Part of a small language model's weights.
Size: 14 layers, width 160, 8 heads of 32, MLP 192 SwiGLU, 3.75M parameters.
Architecture: RMSNorm before each block, rotary positions, no biases in attention or MLP, untied embeddings.
MLP neurons of a small language model. Each row is named by its layer, matrix (gate and up: input weights) and neuron, and shows model dimensions 0-159. Each number is 128 + 32 x the weight over its row's rms, rounded and kept within 0 to 255. Numbers have three digits each. A neuron's up and down rows have the sign that makes its largest values positive.
After each neuron's rows, "fires in" lists the words (lower case) most often at its 100 highest values on Wikipedia text that the model never trained on.

L2.gate79:127153106117156122142132131107147129133171165103130167134137116152104163174133119074117117107089148148097148164119170085180123185067151142107171122132203070137156154158120212180085121102143173159083083100105159153120218128112138161108081136149204118109147158113122078135072082139105111114140142182095126161116128201077083148126054153098084088112170130087143137095122116128108140146179095136118137115101163126130109159158085113166117093153134111071106155127137079152091059113136098
L2.up79:126106138129131159112168136151163129154180122163090153206089101190128133120095209108089137079088163172102137126110161118126098148123142087154161136180116098159197129102165133121061185110201111206120089150135086110138215124072106108136095147148113156156102125072126125197113139095165110157151139105089174207133120170089147106104119103137093107131119178126068128079167109107099064127113127141139109099143153132112058156094117139121123153128125152170151130102163148137131143111167132
fires in: "with"

L4.gate73:139119156139165144077180165150156117132131145178188075120169158110110135085158135172048105129079162180136080092166191164134156148114147163106131129166126073137172134172121202126063127104124165175106126102166193150136107101193080146123150068109104155125157083091148137192181157130150119126112112119072165047115146164101109081147160097156081130104131141061120142150130134153127122151145116116125120109138135082130144116148127122134129193081067172163154091143139152118098121161130125
L4.up73:225121093107065079144128187128116090092127148089100151129129096112102139156102093098133177109113116143139154152097102151126195078139165111037094101106146168155103114135073078142116140177121141158112127071115128143145090088169144192129092146086171166113106131147141117132130099132120124083081124150152138096100132202147180163129117149038119125126189169106153079097138144126122133104089105120089177159141130124175136162159183164109179203128103139134200130132124119101116151131116145
fires in: "he", "darko", "cameo"

L8.gate117:131054108175144117129127163132137098134127150131149143143053070088109104109125082160160116102134118156096132165111130099154121134110073154170182155114138159127167133120113117151150099201132178125182064121111130124144096128114163185143116188152166097092144104103166145141078132131103155109114120083118128087119183102125129153149207202131091134137197103160081071075127147081140111039139083204115084115131158155137118079100124141147113189143153157155112133129145118105113137089138199
L8.up117:152103158108201166121104161154134105121103113107170106164077111143176116134133075164154159119154154116092114206068074121146130146098096133150118174117183140116158153117092121167117125195148144123183068109108118134183127154099167128165092165104146079092127127114132109095132102172121113154071110122122113091086193100151101123115193138154102154152179106170130076096094120113153139049099119204120058161132175138132126098123158158173091164134106166160124142111175126074084156113096156
fires in: "a"

L5.gate29:113093170141077099146147105128169137146126144095107125162098139085104074105109107163115116108165089073096106143071111109159157134098075115144158103126101131083127099173199149174159077140170156111131141133142102172142095173139131185138115120111073142131117135098097090091087148090105103134155124196136109199118119128148228119206207140115110101167125133169066088110105109113122138122160146132165154156114104113145137086163106153207087080170169143128124141145117201118101119078112138
L5.up29:098111146113087149103179098089135125145129161151118101122180159122129088118143056165107152168195146149124107139131124170135115124167108165148165117218113110042133078208220187164179117114155142142134167091103112139103130138109134140127124174090109123120108136109107104143088148147110113119148120168117073110186136108110183106170174169046135112129109215143083124103126141112130161113177156139082126146130133110157159085213142191157174142139156135154116135130141140147150129131093133
fires in: "it", "about", "out", "at", "but", "august"

L4.gate176:134108119128088170123095121131174124074103171214091118156125091100119097180124087149107135115190176159137147104096119151165135173119133183133202144136120146108140026146159153184177123159129160103103101119123113101123139162185145150123140109196100149138109170079132165163121131095114130157098096132173033136142109091147141120120151138137153144160171187117126086137101147156135073126126092172152089135138123147186090080153140227126100113180161124155134124160128104103143075116130104
L4.up176:112045089116175117079083093136131148163101161149131088179161109093141159159152162101086145166120136121153121127169132086118175115122066151137156145171116142127113095136063139116129142127126135105152105070080160105105081132075099152112136129174188125105107058145128159103096115165172138111109134110112066064081178106122118079165136215081212179171119134135117138093127176066112090142091160143176151136143118125101160110136156116107106148125115184140141135077147141106079172132104170
fires in: "a", "on", "won", "an"

L3.gate129:126110084125066165115116113081132124111095119098112140146129120147182115152091088117157145117127136140151156170061090088193164128126076127136166160106134138094123144213071146140173059172108086160136157139100079176156160158071093188134177139112110146116128203139094114102121097131125119138123165065124094107091135107121143140132105078087166155145091109118142054137193118138127130149124161136058118174104120135186137054111183166126134153115154113180136184129144071110120113089120106
L3.up129:112135118114112231119091072140104126151168088102132064134149102122149149130123124104153144126150098102140099162118124127183122133146111138086176088118139084118151143180087157142162060139168096154120093109092126104142119136114155155142119078130108054148118214236161136123150065131151164085107184081086135097148146112128035089093149100140111137101151091160173156119109110087077092154110150155104137116091114127181126066086124149091124134098099106126140181128140065124135141119120110
fires in: "as", "a", "has", "hotel", "2008"

L4.gate91:110125111103134105106120147169107096132093124148093151178154124130134135111120070148101153152110152107076127255133117119143130158115113089136140193140128143107119102138149171163164041115121136147093108183000091132124081147104136140132096151165128155126132127059146147141139118154142102145111124255156080107131118089173116111099163127082168155145090149099155123134128164166136147119139140130111089134159147135133209116119157152127177087128149118174156119115146133139147097103093107
L4.up91:096130075136147126147064147168127095121141142193133166175160180106130152098201147116121141148168145188086113117172124158148089214180131145085090115167122126136112125133128059115113149128165119152103147044163124070082113172160144055103110140172129115107147171114126198122088125116103127096099114155102139139203142127170105152104097175103125143148136206095053141136108124111082117117148142156150109141178168098139134170168137175089114140114175104124081112116110146162115102125172122
fires in: "but", "at", "left", "set", "part", "built"

L6.gate42:161085113107158136121083136116112125137166162139112164168136169090132118178130092133168166168170121064149088170112122148167138100144111029130150164129076120133107109174155158138059136123095067138104036139165134160097112149157099153136150127176104131186136116095136181143101082119138130140120128143158127161127158140116092119106114081084154109159111076171117069073089096192172125203168164140145122152174134124116095091080118106182112141081136153125123069130063169110145130154148156
L6.up42:103129124110117076089152133120215076109098155143143201176142170107082099136111078113129184154131163152163121144132126135120131114132060060116161148135108149123119062145170087151085181159112097161128109153184135156124109110166141177104138166148100147156204116064130167193075109090102151146139096141140133133131142122152149118125174146078139105180143108143093070125115167165142085135134136163142137118148165133179081137120096139111126134137180148116064096166132199104157077166123056
fires in: "the", "as", "this", "they", "these"

L6.gate15:114144168085126087102117171144152120147129152126209108110199180105146101087149094153125169152191156095132098093142086111121105120120142132171145147192127156187131089091107084103146069200207129182164107108138129140087160096154149075074077184137145122108181129124103130183118118121131089081131148154136155148151121165106101146130136154141126130155132142144106112175162202136084084079156060067091111101142157118135081154187158154128103148109123120161165153123108179128086122147105112
L6.up15:092166127098067219118160128138129124115126116168137110155165123104151142107104133096120170076140128105099162094114130080187090169140099126088127101132114170133111094035199137145117121158145136093139105116164204097142137115171161125073139123122122130116118120085121126164105173160097142100142202116116117041094114130109145108082164155064132118122126135085099117094156175124105151142146109142082076097144111118185142076145145151145097187220083146123131156170122114089168095099178153
fires in: "as", "had", "with", "on", "is"

L5.gate139:137152098091124150131116117118191127132051160149133070126093125117094151109177149189082135074096104140128139096120130104151123096085044127105208096134095146172139119133130157121158109168122184111109099108127091171160125106125127176166124165117128097130074176092091114109078110101082100135142157115132083135149166148172172186080169125083117123163135064123110092058151131099119123080131104163047069096165097185146150096136121136159129149149172166111115136125142107141141078089189122
L5.up139:106196102034130170148092116157150130140060156070126052137106136143166098124186115158133160090155134136127135106127072092168154139101065176092145139159112118176134113152092112123140093169139178132129100108108102124129159154124148154136142139060126060157078170121050116081096106127106119050161152136144081123158185132142123174060142082072172162151153083150170121105129089117117104098147133136047113099148141137164150092138126101149109141111154127114130169136136088164114083125135132
fires in: "a", "at"

L4.gate175:107141113150153145156070182128121157110113122147132074133182134105117146138100105175132158084169142183101165098079100123125146105125127166098135116116078155134150079121171086111145123138103144124070078133107125122091164149142178145137134185119179130119117147056086096160070158067097156119177088129201125165127078121134138152151147103132180162173079110151113129131128176142095115147132107200125087128185125114209153090163120190162101118160192149096132087119128114161095043139173129
L4.up175:061113103178107081139100125129070147156165105109165075144214076079124205098145117138104148132099080158092134125180128104080126129176132108100130118157128141146104102124135153159084106132056116142146083116132116090081162125070144109092068140138124100141097121116117095073089142171163152093122096132140138161156137138152135116170152155168142160157122080141111168076041105120101142107101143200191134065148126126128134187122107124124127104092145184118110035130143129082101143102125128
fires in: "is", "1", "a", "2", "age"

L3.gate155:073119158153122175108147157158162098158055172122133107105180096131092072099112105130106164151160115202114086144178164165134124154112126126083128124187136095147124071121178111154146106103094144117125128133108133175092079114160173113136138201187134172142148146106125198183141132148043103073090100127158110113115136148092172093160112186120086104162110151107127109152129173184136117091120129124126121128137154139098119116210139134082174179097186098095140134160103177132160091111080121
L3.up155:120133146116093148102118111106113025091090141158128086118142169160148105128061050131156087144182184177191173139093135155137110154181091139156152150139127155085083057196119130152126073187152099145099161102149111145082164148173121151103096160101131146155128131151123131140119169145059127109184100169139138156109175128122121151172088107089138097168110095163120120156163129129147102148113098088115115111150138085140169084173215140157096172151165097129103155136111147168086151155112133
fires in: "he", "it", "at"

L3.gate21:153128140132127193111155156102116096104108134214124185156134135111085144138187143077130118160049123110110128184111152128099109095174127099111106100127137194142147136110141141116120150082116125115109117068091129121129101128097060176133171147094224113137129125094130165142123115132096105124138132155102103137136147098124114126135168162138114105108102039131092144143015100108152155116218145137094150154161097102138128114107134127125119068132118168093077141132133095096186145121115022
L3.up21:151128138117130228121132255086096120111128142106146171108133144151122142121163119201160135161142082163165127130120124160093169190147135160097112067117088119107156162107123110174120156146099086146129092129139120116118150096134115095142152111091230109126118141255120108132115162123141113120142097137108157122092146164119146134139154108120128118125115145115194083105077138128123124128121099144087134129069130189163100126128128142113121196128128136073070138141120121144096135138140209
fires in: "he", "she", "university"

L7.gate86:162106076110133118107111158105113128080124172120164161207162142126131121130093088169175182123154164204114133108082089109115108140125122103150153117136109085179180102104108142133066101144173143187141057100138096086126164145081149135110137162156149172190075137117139101153100143155110093072129129117123089153159147067130097166128180130117167168161050076186113106099071093108089154120137151166129136117191153099159060123152147111090121122102176124130142158157119084075100117120112153
L7.up86:126156152090151120100178125177146189074080139105139151204152134113134141129127100145124169152179095099152098100085086083124163100176089108074085118048114185184205111096064092122102089077127089120132167146205093169118126149106107131158192113096150146129112129098198111146145121125072082131145120131104127127120155129145090153136138157093152153102122117095161146068173055081107123121130123141176118152115115169153096123108169104165153115100111156114113176097081102122134117171118106
fires in: "had", "as", "this", "their", "after", "human"

L5.gate106:133151145148136097089137105116131129128104166168152151148143084111117120136153153111073148167115147182177085112177172165122170103095173129107182111119163147172124084151157118042116175106128157121154147078199211194126100098187089116152132085114119172120166106095094149150141191146132143125130110085090124084106108140081199094109125124142106149151103109078100137121171142094146079141124157133145141120155130127112122073129160077111138111085108158079073118088127104178164047133095074
L5.up106:148135098118109165100135090136108144123149153114117119142157149091160106120145156146132155078101182172107114128188090124172120164200108142118089064156053120154093149071144077144112145113109120119139140107102104097149067153092123143064163192141159073165141098130141113144086113071198120158165112159131111163118128112140145116094091106084152142194188150066140116113131067110117082148166129122132111097156153153181141085064105136084109070104150100106159130090129214093183131135160121
fires in: "for", "as", "with", "to"

L5.gate15:069120125131104162087208078167154151149123164146162122104094190162138049126168124185123116110164157105108175153138128076149146114090164120141144095168128148112088141134199118126162131141132145176169103109187140131167165128204169136104111150131131108102133104111171120165126071113130158104133122190117123092158179134165114114122130134101144095179173144120076050135122076124125103135210169108142128152124135113188180068107120143120100178147130074152172125144177186138142127141096165
L5.up15:099141139134135096169052176120153145111113095150123133129101132155096163108113193155171147083156124148077172056154160144149081128180172123116090123172076129156151066087155098149093119186154120098149092131132137091103139123156155107137131126135142143136165117087179158135088150136172097124174183139163200130188113129103110178087098151150147156154116100166116118085149201131043140143115109137069113141151140149087102207173104116115153146099148160054121119102119129138077100144177139
fires in: "and", "or", "with", "of", "for", "were"

L5.gate112:151142116115156085085144090130085134089118128165135151118160159077109141119160095117143196160102168150161122139145116098162120149089115165172152091129188183146137146143131149155158134108103104099131130120094144171141039105091137094099161087133147111069137148149138121174103132180179126133124058117085143075081138168130175166128194157122139144158147128124081106180192163095139169100125161083187124148105149139073160217093123145094207116135097126200127155104111122101145125095127077
L5.up112:115129060062114123128092112169125094112092142098118167083148105071105100141101136153106173095051113075171130114132080113078155123151111095133114099084129153111101056105168099120130112157115149154148126131106071166115174111112111117065103075186186127147176139124157077104108184100190142143159127171168090150096075110131179090121134149121185140130128101089178129157092141148134144133160130144188188128146129170143104124139088110096109100121131115183142091162143129188140061082117084
fires in: "first", "against", "1st", "baseball", "basketball", "football"

L3.gate56:146103176151158092062182159126102119113048141147174139133167184127108104082140071067156180110093177164136070117155148175167144055081121117153124145143109134134160105088148119104101151137126137117074106132111162171095122089184131094119168124172114196140164113126085129178123106138114112108081164133100148087164145198052109110129145165101099171170114170144098155144184152114106117127155111082076116103110144162147121172120144134096169163095098132097098166132116151139182169133143168
L3.up56:153114185133132074064113127089081121152103126169118115090076152155139164081123051065159114142112159137132120160140130164122132084158116126166075173169160111136179108075110134144079121167110116090108109151057136164142062156104119113144134181112120100108067077126120140137146143149076094107109128120053129078087134156112065169123098143100118149128129113176109123091149177124143123099103122114082148131106148131095124145124173092136188174159139120054109217102126097081113189119102104
fires in: "he", "she", "his"

L8.gate98:151091142112140099116074190142111157123062136133138116090127103122135151082141154139169145117160141119072162181105112069066061181130086129155101161158179129119144149123091097134138100131147121087105092166146072182147129124129153135163097080164109106134084122099097138051073133110137124125145149152146096163224174203173097142175103091130219152150111105134124095130134132083155145119092092128116108156119107115116141143130168140120146124185181141071143172103147065142107095080141110
L8.up98:116131124179124141126136173105087151130144126146206133122134114135149132132130180124161123086100100170109134155113141145154061132147131134203116154131146112132057110145099189103128091146116138123087123067123133124183106134082147114153176111143169095126183134171104125084143112120113126120085130121096082106145192181151132129102086100126107104120163089076166101192176066093130160140125132090068102093099088148089135100033097188101106140159188112111145130098092050155167147061129143
fires in: "were", "festival", "pakistan"

L3.gate69:097128117105068100096121080117144139109113085142104125137101186099148085111132113109142155067036139154134170138066116086156120144124095132160131091132138137088120137115127193139150153127168151137104121071084123181144111141080101118137137125160117183105120205129124100194104098102158126168137130170097093107113105149142145153151135111123126175191139097106109047111181126168140148155170170086120104172150160091149149091105167213134111108145143130137218098141125154048163131096153173
L3.up69:115118091106091086156106108172123203094185078158140076136174087135159144138084136099135108153153119145136183090063138116082174146119153142122146141108142154114114130122129145121151120082121137163099173113155128156090161160113124080185149095137152118110145211092108116118128117148111151169151173063164120068135092138122118099135130027150173126112100163170153144090151147164114116145161129121194121129173130116131146071201086094152087161100112167128149144129137064097069113143175199
fires in: "been", "then", "even", "given", "taken", "often"

L3.gate168:154114119089133111129155102118112176138136109139145165153169102121114114122156212128074115164149109083133079123153136142166183192153133104081165106080125076145120133141141135062112134123145150086114128102196182155129115132151124129104172089099139169112189065127123112128132170110124167170163069128092155144095181117149162090121170115155097143061127087109093158091141147104150089167117164152150182068111082168079078059135090061160092124156089134102146085062158102144122128159120124
L3.up168:109113092085069121136182077196145110154142113143100140184151147089135071135152154174112170108049155115114099132102092135164150204123134128153140095113117083139096120155167116107112122171105126093117139090193125096159159138100150136095152141132128147168168104145125091130070163035158167147167074082099106169141131117157144106075134102104162153151138145113098075105146124128137110183183161151122150115107127120192101069102066161126039080171120130162156111135150153099154095128143121
fires in: "for", "with"

L2.gate15:114173130127150208116128158154150121149133091161075165103090141173125179160077164159133154132128172090088061104145156122120123153112151133135123153164121198145139172116113122202045093064103152120208101131138133127103121153150138136143196116089135115112115110120142120116150056074089122186148122135137158097080111181103112116124145182129131161157150113093078091110146136201088183110142168137091100145146083131123133114138106152066146167130127128143113142105160076122082144160139211
L2.up15:135159138213143081110137119055083102103078114102159122172108171134120161093136102142136141155138129091143126149089150173114142073168118111158110161144042096174159108128093116092122141107179116167125092114102127167134058170149150105152136145131148138145127083128129109164137125151116137124118132194157120122177122103126146066204100138090166110164134138110111133121072104172172134163171142182044107141112121188097098172115071171115168149115139156202109096112156101142193130155077144
fires in: "the"

L6.gate118:172136101201065081095148109168143101076138093155175137116164089150113075138147098160155080177114178139141108115069118122167166051099127193164163123090154132113145114060135130135151124120100102140158155096119117211070120115149147127148111133147078118181121187103161139179132146080112146120104114148131107161164162125112113132162155104131114049101158168193095131196159131129089139102172063060129165130121106115153095096141093099166107173106141132155100155131120148139139103140155147
L6.up118:075143071131021135143126089113154187185163117106099128120112092164132134153126186160149079120106144159085087077060107139133167121125136104103124172105146142176126081136163126058139104138119106125112157110136151197127184161171115141111110106145137128087125175108140094139116165096069167048097098085168127138126153118121105126158102125131184124160142119137144077098097135170111061146105115135107079075163158151136106088142052113182090112085170164174134114130160098141128142124169125
fires in: "who", "three", "these", "those", "when", "two"

L3.gate2:141199095119137053136026148125063099114118085086112012103153083163106116126118107143104179169161093089141148119127114124120154137094135087124140088139097164118098150181147118162141040183053119135112146175104096146095118066118125142112106142142151178107129186055131141144111112131107116119206137175154123120181087106106183132137123165156155138157092152149131115162124133110144144144126120145139129154146078125138136179157114104111107166117128162200142105151154142116140110139156133
L3.up2:105142145109190185093117115149119113115129110146138161144112138132142138093147124134081114101102145136145134175141112112177170163125125132078130153112105047118094099109106131147142123128194119118157122030093126131126101178133155133074117090119168150140157132140088075086101149128236104111205081149122098124149115155120164141120124081115144137140134086079152093120098110148183082146130145196133151144124162143188141090098099098119101006145147126144055113099100112099102067119160111
fires in: "both", "against", "with", "1st", "south"

L7.gate85:138150155106104077121211176099146127160144107132153140140145133140124091108103112133136141149070086178143090121070116207085168121141120084105096090123122173143118108123150114155161112110140129158141128108163133130144193098107122104110119159149147173140104098166125066152160125116017170100088068123102071134103150189067122113140143107089101128162133157083190078161106112143110101118128122129108101134097096113151150062101164122114128072125147111062169099219115148169133142115075163
L7.up85:142125241119121151157201153148174120156118109127157159119143128161125116159143106118153106141079152156160081116161122172167170133162140113060108099127117132120126136102155134123172125107123102182087156126088152114145134089138093141146186102110100146110113122147168119147130122180086124145111157148100152137072172106077132120125148206082080120179117139096142138087140133056060145139148050127132180125117100076123140134144135111086134132109086103034184108121149192106131188173073121
fires in: "he", "his", "david", "hot", "louis"

L5.gate161:113123145144153085147105168203159106145167083149169180147094101147159117123147101191157082118118101107062141121142134050167111125107133110136142121144115142109142166101138073088088152119141125141106121142154136101155134182175192153162124100105119135116166140132096183129109060097143163149138061145149118125181095127150052147133154099141106087113125111126048176118048100134077084166174104164143194098144145131127072101107114055145182090147128116102096136115106109120133062112156121
L5.up161:118119101117174121073107150122126160116141108173127140121138089129099163125163191191157106202129125124146152127214145172063106130113169099128102055165169121168128136089073094096121128165131111171166129171094104093066175112135111098107115156176159146138141071068179125116150167160150093160116139121106163149166125167118169142092114109133174138109145105142173202101148145053049151143101113125153085102129195162088092156164106122118155121118141103164151098112143130169136161101156105
fires in: "and", "of", "through", "from", "5", "4"

L8.gate2:088100109120142145159127225143119116123132116158129144072164149116085147168106136102161131097135149132116122128206151103111037101101145115141136126115130105161157082176128164130165106134083131099090102143123135089167070099103170090161122105180081114159105047141060115107129141172104170150117119158126094108139178163142098129152100070116121145168146140117156180136140147138138153107104080198073087154124129104046188161133149180161194131150108186120150153092106126108090085103146141
L8.up2:119082133117089141087141164132123131134196118114175135111132139071106109145082120128167158167197125123137081109088117140145101182151118215149153116169153103155154181171098167096127092130064075101156125161091169157095116125119139102116081065112165148106150161065070132112136141119138133077158102131179100089163111165148139115174077107072063096132133130084128139179169127152175059164130154130093099144087125138080095152140097114156170126092114156121161104082128140108153115091081188
fires in: "first", "festival", "football", "firm"

L2.gate181:114154129140143200145181144150131205111135156063174161154162100088123121166031124085128143081214121136127170150115159123131129099158080203108115138181140140110106116134121136187111147109106142083146153116142133106135122033132148120125127149103164143183137110126088210122085197216111109108092085127173185121111110141177108096156100155114126103089106104118083145092173149081092132157114089099103131138107131145113124105160159091128120111153147110120100118155177110116133128171129120
L2.up181:193140143143140114103150138074150134134113103143087149124159124111139220136108137136131148163126166121098115146185130113126106150083168129155122181093121120161059130132167207086137091122130168087123174122125118142116142105158171146177172195104051150131142162177094155097134058101087125172089101132154141179110177157120157109065139155115121170078095105081110162149220143122153162052110068133108104099103110141138152185130121119145114135124083154122151079163125147145121178129124165
fires in: "he", "she", "championship", "division", "champions", "championships"

L3.gate99:112152083135138144124090125146095147059182054113120159173069203152138151139139083137120093096116128119134176108125091105116133135091103131179117110073155137041106108127162108142175111131160106136117101161110059141136084136100143118092090035119125150091074105148100128121124148116167085175130169108133130103113158167152138169130113103123133153173084115052122188187164137142135136109131140097128105087133103127163108172100115120099130078126139150198126052073128091062099114116174127
L3.up99:113099077125104125197090144099153146092166103110099073131093178051120137155086122159119088062129111090114147155130124061125212144109121142099148082125140108120116119156146087106110133142144165139148140145092123066162146127113129154119112104141115150101119115128116127110120121083174162139104100096152108125152140180146194110091130176146157171180172114050178066125115157136151144102123120132100106090094139154169097125107059128057066129127101154205167079164132131036138117122165133
fires in: "between", "through", "been", "high", "enough", "given"

L8.gate21:140120099088144110157089100095100095176117134123093126153141083152120083138174099085088130153122080153101137126093097085132138075120088119101138083109079134122113088142164134151113155152168157115150106115174143144129105128148093168091098151142152156150126165154055122139107142111126173127136127178123156138136168129121173119152187141100128141128126114120143045085154169154178061110111098147184083096085098156167133013082108135140027087124130102167071122156138154127070087120122194
L8.up21:096145129126146141113107170148175162057096078162166083131165168073144180127092109068106143092144167131184133094143129207136102184145136125144099177093131103137168067129071105119140119116124103153112113100079147153116093147119151137137105137133118140111115140089125116138111136156141090092132138074116115062073129115114071139076128149090159142120110112105133182145169133079099073119136129123120133120203181087113176186169134118113176147120102180140107136098068150080179148198093194
fires in: "a"

L8.gate66:079107094116148109115131081148157126098157196140157160187077140096143126120157168140098091143110104128102130114138121115151158098118087096166164081088091152151078083131178119090112145150132117093114078106172174162181117132157086168135171144149158183095136067093105114175086180043170135201120135135090138121141165132120161135178185106093105145098129148127083109121150148057152107112132069183103115089119083166125087066084106119150086113145141116132098147113139145147161085084180117
L8.up66:097150087068164126118114067168157134104142184108150119196112168096173083139168161151060134141123143141102142122160074079141133128147134091150129065112095173129081114157148099083099121156134115111120108051154119105172122157152112122119133131134162183113164101120074109172059162069197166169136125156108150158159156127080165127140143070092143183138147130134126087145129118071158083127168081129127123070140084125141095069094102111140062100144108107134089127080151142120141071118163098
fires in: "from", "in", "with", "to", "against"

L5.gate55:191096074061104147126182153122144115095110122083131075108155140114151128139104074118153147107144101075134155131105077120153151141155092102114144141094154165104117115166122180181193128125125132152134102111130077181126175179137118141122143144156147148137104186151122100129117098083102172137072171106181097149149145130164137108154135065133111183118127171092210118113106058157199112101118093202119125143092094106148106150144099106111029105188129137160141129165151114095139120074176131
L5.up55:156086110101044145165151142104122116156134146177131067130193158126142172145145214138141113147107114101196173132077159136140160131153156143101153111118150137155154162045082188117142192083131165157145159108170112105166190168118139100156155114081110112102113131179122116188121106150125182133128132113131126080087116186119097118110107112127132102073145146119149095131136094115062133152165114105126103159152085090151123116138143102134096164122059210119077160153155105080109133113099186
fires in: "an", "her", "later"

L3.gate10:118120153181153116100110114090134159174091072175096138106150086136105176101067160100144151118070077161107133156156164150101114130160129128204164107145068101153174129110175169161083173101131136075086109152130090160184089133095129155105123136178118100122124113156084112180148081172103138165135144119095115098072141137112145099121103123151105203147057100111110148142110142151076161090106156150161094092104153115126099143126181132140106134159124096083219163124110192083141175138102161
L3.up10:098161162138148131116116139112177160186135146115153092058208176093113103141127166116102162178121116165130058088169165158130151115106166139170174041188138132123146119121190141110146147101106158161161131156124164095117125121186163121100128092126118125162149089149137130146148167152113158045111108128112178109134154171068152066129125135115066134102118140091111136082097161137081122116129117119154160142130139108160160111158115117045097163127085115098087138150153202139167154188078169
fires in: "is", "his", "was", "louis", "davis", "illinois"

L3.gate20:096121136119129140139139128096086133124143147181133140145122147127129121123133166063139139127133137139150124147134120127093128184173119255131132162131161021129141108103138131169108102159215122112110116042112138143125123140128131112115162146134072139194136136082134079124114125134106119110129127142148120121131116113115120147124077146122148144127114072137000117137237146114125165110170124102108154159196137093107122123124111124132142165128137051141131115121159113145140122130119133
L3.up20:093121129120094138112126130128081105134179110180119083140142138113096122116097077135120139117098167141095109161112129105145125142119131127138144150137099064124114153133148138106159242168071113131101130076111107116120078070140138127133044114135052133162157136089145102154116151149217144125101205146154118104173137130094140115113115138104129131141122000161235131129153159131131087106135138120117137137051137168085151160134140111123150128126133091134181121122141123094078109136131186
fires in: "his", "this", "she", "he"

L3.gate9:138090183139102131132116148114109139165174138088142041112172137130107120157134139154113103127133086090124110043112133123071141119091148121173142120127136177117157153221142121102135128115123174160148113134131133118109189165161101179137110095088247134064116114152113116129115111148093158137132113078151129115134129165123139111172137114132114121169125089107107141102218097082126127121111075083102135102141132027084119118168145123135063169155095160119187109146151154106063139155125171
L3.up9:089196141137135088111122056177019146134119088110139100132160081101122139111114155084102124113130150207183138139125115111144170170139117237094141118110083065114062074126170148131165088112118122068164124116087143101128144080121078153161109102085107114137119125079115078145195155120129131117186158054124140137112102098114170106117117145148144115131137101099126136127177123116049132140114134137118110119193164107123176109112132186127113098170101102143161099157108114141130133136117153
fires in: "this", "is"

L5.gate52:141129071087082119166147117087167116095081077113104123153145141081139093139123071141136142108124121103167071135100113206101176163096136138115151200092136129124112095183097173159134145101105144144142096125229091151127104114167126158103147200167147127136101161140148135144129128130048160100096120092159155103119100102142129119121202101155146145130174145129158089153091112162147085090065090178132082095111078109224072113103138109122162133170123143163110109157139166126127105087140145
L5.up52:137183111133092112177106148092086147095120085095133108097177213140114138127106087183164139135172132068165203151100111143110171148106077109100118134108116111119106147090082082133154120101118099158124124180141090129147149110143179188106084148131148127117097139168078106115071095073115160127122169137106115144100162182165107166151144112081118151085105173110168059162113149131173096124052163140169091126146095119167140101125132102105065124135125189207116121171170149094114132099108162
fires in: "an", "also", "such", "later", "much", "no"

L6.gate143:151113162170121114137108135137117161119202173174097149156110097164104156141187091164140096109134151053124087124100134133123142148138065104145171147084089110160161115107130093093165115084091126081134135142137132195113119100155172177187130113164095113135132101089163082162096178091149169125174111165145158151098145144161088131133100118127131168129119135175065195143128101100149106148145107117248158142141152130154099078129069077139122162139172171093068140062134136138130112162162113
L6.up143:108173128117143151149092157149122144087165149143095137137158122112096095134140086181191163075163162174094110100129115150157094128140135105154160166175131114125134104111130050153158099161157105121139101122153088110074139116151178188140118198171110114170142151132113117149065161105103158104170076172149180129124122137150091161098101135100168158177062157205097108094063152154131110173139079105198144174166186134170142122167139139130113184086167118122073128139106198137128116160135114
fires in: "these", "there", "they", "we", "who"

L8.gate156:125088096134112163114110088098129088097142190186161125109180121107146106096093124138146090107116112103073116143115115022155157122097100119120161104095082156138120118155164135109150081146106129082074065160131119064135143123111015114128105129158152151122166191160125104165143164175164183141162117102057089104093101148119193148116142105155150120122099159073079088081159129177123100143118131097135102076123104162107114083116108103143113114120129121107101133119072105114155057077141121
L8.up156:162115107136148165128100149138084092142160179141118084130172153117168113091099086104120123111081120157105145140125104088185136106071183136145130145130110114166160135129131140072144093158142107129126134142093156098058126148116054077120122166116147126199214185144119123129157148184175169054108120123074175156093097110075130140094117154220105144116138075109101163125115122160091107121124132096136110044124127112137077108120112147118075056076124109130159121108090094123126072092092145
fires in: "as", "that"